MLP neurons of a small language model. Each row is named by its layer, matrix (down: output weights) and neuron, and shows model dimensions 240-495. Each number is 500 + 25 x the weight over its row's rms, rounded and kept within 0 to 999. Numbers have three digits each.
After each neuron's rows, "raises" lists the tokens whose logits its output raises most directly, leaving later layers aside.

L2.down845:473486493498515522477482521523483490492464485484463532556513443461474516483539550508467539538474481488494496503459500457533507502462508485503520508510498506564541540491486482493469530543508510482462475551558479517483522513492495488543466491495474459476511510518504494557509488481493487516489567510481505524500494528487537490466497515485460500531501493490441491488505493530478516509452544491491508496495487533508515455477495503488538511515502458470468498522490462466508481512443516486536484539505525465462493508485468522536457458461480548487465532483493472532504513485524532486456494528527468489494571501491495549526490473561479486484512479502501486497498494502515495506520524471519482525494521507477518500481476491536503522502497503510552553496485535489486458493503477
raises: "76", "75", "84", "74", "79"

L2.down333:484516502481516534481507480515548657483494484501476503489485492489483486481482507489504508552510472531502529513499524501518478516473512505503507496515490554521503590477485487498493467489502490474513473513476494516498487528513519487491500598508525507501502492505506503436497507470503520506297508517488508506486506504507496521501407516511496526484506425505498519445495516529523474500429470485505484516505476504512468495514498491478542463521497536492454516512511513513515498495514486517512490480533512505472514512507511521502465503520527500507451489471485512527477493505493523510544508491520519484490480501498500513455482495493512507521521502477502437468470480501485515507487510494485499494487480491475492490515480481504448506511490485508484478529501562503518526513468481
raises: "It ", "About ", "After ", "This ", "Within "

L2.down189:503496463493546503490527482497490499503526476494481502497490481467477508523472504498464562478499506515518490513510478557528511472523486507489518541516505457508505505525485487537467508494518463527515476486513486480504490539485492528486475456492496510499468517488505496486535466540484484522507511473496479521504448542540509509428468498437485490448498510497464506513474487490477485466494481500509522512488487476490516505482482481522507495482513510471506513493544486486527454519463511512502502482487489524482511481503454485500502545451498491491475459473484535526505542512507490470500481447493526496492493508500514517563504488522558473513548500495532511540448480506544443503510503497506534488466483499518495527483509513491444508522543510495511474492494505530440502520505553
raises: "do ", "create ", "protect ", "cover ", "serve "

L2.down118:526516485501541506493469507485522558476530462510507497504519497509520525513471545469501507480533508515482517520499513516463499515498468517500523549518475506510451505531518505521551498528517474518454499489497473489493517504504518492485482468494505472474469480482533476550500508468539498518459500500516488491504481489508476508505480469497502484492461497537510518461457468528537483525510497480529542487485499501492485477489503524501484463521530487524486471512469466508527466485496448517489512486480521490452518511518478512531492464523529482472496494539517509505457506504469480496535486525507531495435506503516483543537498552504497490500508504530518530524483502503500517521482518460509499453510506508519498506480507499470501464495552470470496484474524483462497467490504524
raises: "returning ", "leaving ", "making ", "focusing ", "having "

L2.down2277:490511476514463472519516512519481519491500485482507471476527422492499465477523476540485479510492499536506501496503510476469488532487497497480452519560488476491497515532495502528531487487530492511503527478495506552535511504494513518465515511468525525497484485541545468469513531512459465500490501511511496504489522512501477495478531479492519505563526550487455530513491500535495514456502504463508508485493481491512519480478466523475477521474479530529501475460499490522530475470523536491464470497484514501526518516470504437470445502514497505533525552448539539511501494555502528503479507502502519504505516499540531473521514457431513471505483480480509483490494476535519541502491451502543500485508449499516535477510484510504551446557512505509514493527522535515495506514580459
raises: "of ", "it ", "this", "time", "the "

L2.down2268:495479504480526477515478485483495532545484423498470490531487484497510512532461530505530498516547533500489525482539476478465475433506453496512563488507447495471487483490485507497453490518500473536521466524533469487515495521480532542502487463500524466481501481501486511526481528505540502508546517497518491456489478506527439524511551480474515490511496458509524513503504498490510486505489508481492490460495511515522524498497498479521520497523497535555490457521464502496504480494494475505455483539501500517486525503465497519484509486491476500534508473493529502529482507499496473478508432500532530485465488506513497490502515519489513496487462478513515453488447479479496493488528478524515477516522485507490473526496439544500509483518489510519531489520528503485454507537480494
raises: "leaving ", "going ", "taking ", "ending ", "running "

L2.down410:488495469524495538529510522504491521464463517504509482445541540506505524524487517464552467507473466522530503488510532495502483523470506537522522461501503530508509519535502505475505474491523502495487492534475499508526518477465496496492468505496495503501449533511487498477514542532511495529485480523507509485503520517494493501467496452509503492515466491527511535530474545529486510482517499530520467491500514497506497499499491504514495474471501493510573517475508503495561493530465511522504506539456501490506537521496546454481474486472465467499547524488509556480497534485504498503492506500510510522489488493515478481474493512492483484487488457536496480489526477490473497523486513510506495474517493505502481511529533473504491493506532503496518467471464525493501499496496535
raises: "Philip ", "Sir ", "Alfred ", "William ", "general"

L2.down369:515509513499484525524524508503513577481476517522499557496502512507509501510498533540533484549506512487510534515487495455481468467519505523496504479529493519548512488502507486481529481503532468513482524480553503505524512491529508514504555573475510474460510468533521463492498507487488492476381479463500483471488503478489507466483437492508496535501469526509529476547493522474544470530444486463482490452496541504499519489517518524529534494550493466501534492475503483481497490496503476465483509480517484498495493515502500517453474515494524440554522537478470492475479499510501528489499483514488511508467508491500472512533499505471514422515472499503481490500516457501497495506502492515522490512500500532524502524530533492491482458493488477518542530508516491491504549476530473
raises: "other ", "it", "it ", "a ", "others "

L2.down2216:553518505485520512536543494495535510519514483530524498475482507504467520535482475502534492548518540493509530479461481509527504492479473457500477484500529484522480445498511512475508500471478516479495477502498482460492462463512516580509492510466518460524515457515526482510494491441526482422571497553502474494494482518493499513483540503511473496482475483501539457511479514494527424508527500500532534478503531499537457519527514512456514494525473542515516458493545521442489532498456509514528515486516521517451476507553465519507441447485498525523481491482487497545533467521516521501509494522519485501487547498461459482513517505474534502506451482454500530518504551514498525491553517487497468505546519508475469507480453480492495514487489461485501478521484496511522498478510465
raises: "many ", "numerous ", "several ", "some ", "over "

L2.down1762:520514464510480522527514516513500535559516423500491548514460448497490487479540487555516530536509484491493500499481479490519522506490504497463537454523527497499478465481490470499492518490506528481498483513529523487501498510493480529470431526494530504512513512479509519493483524449495443474513455496502499490517475497491483507525493526507473529499515572454412509488486529473512529527524491483491500467508538501503557517533515459535529515510515535519555502452501504505479452523557440503492509503444499512466507522510471518467490535500537473460517556510506502539529504543472469528502491499520438474489497557561516482526485482521545515501473495515485512522483492539515531455509505541498507496541480517477491463464463543516460489504548523528465478505523532500506518471508473
raises: "addition ", "relation ", "advance ", "connection ", "need "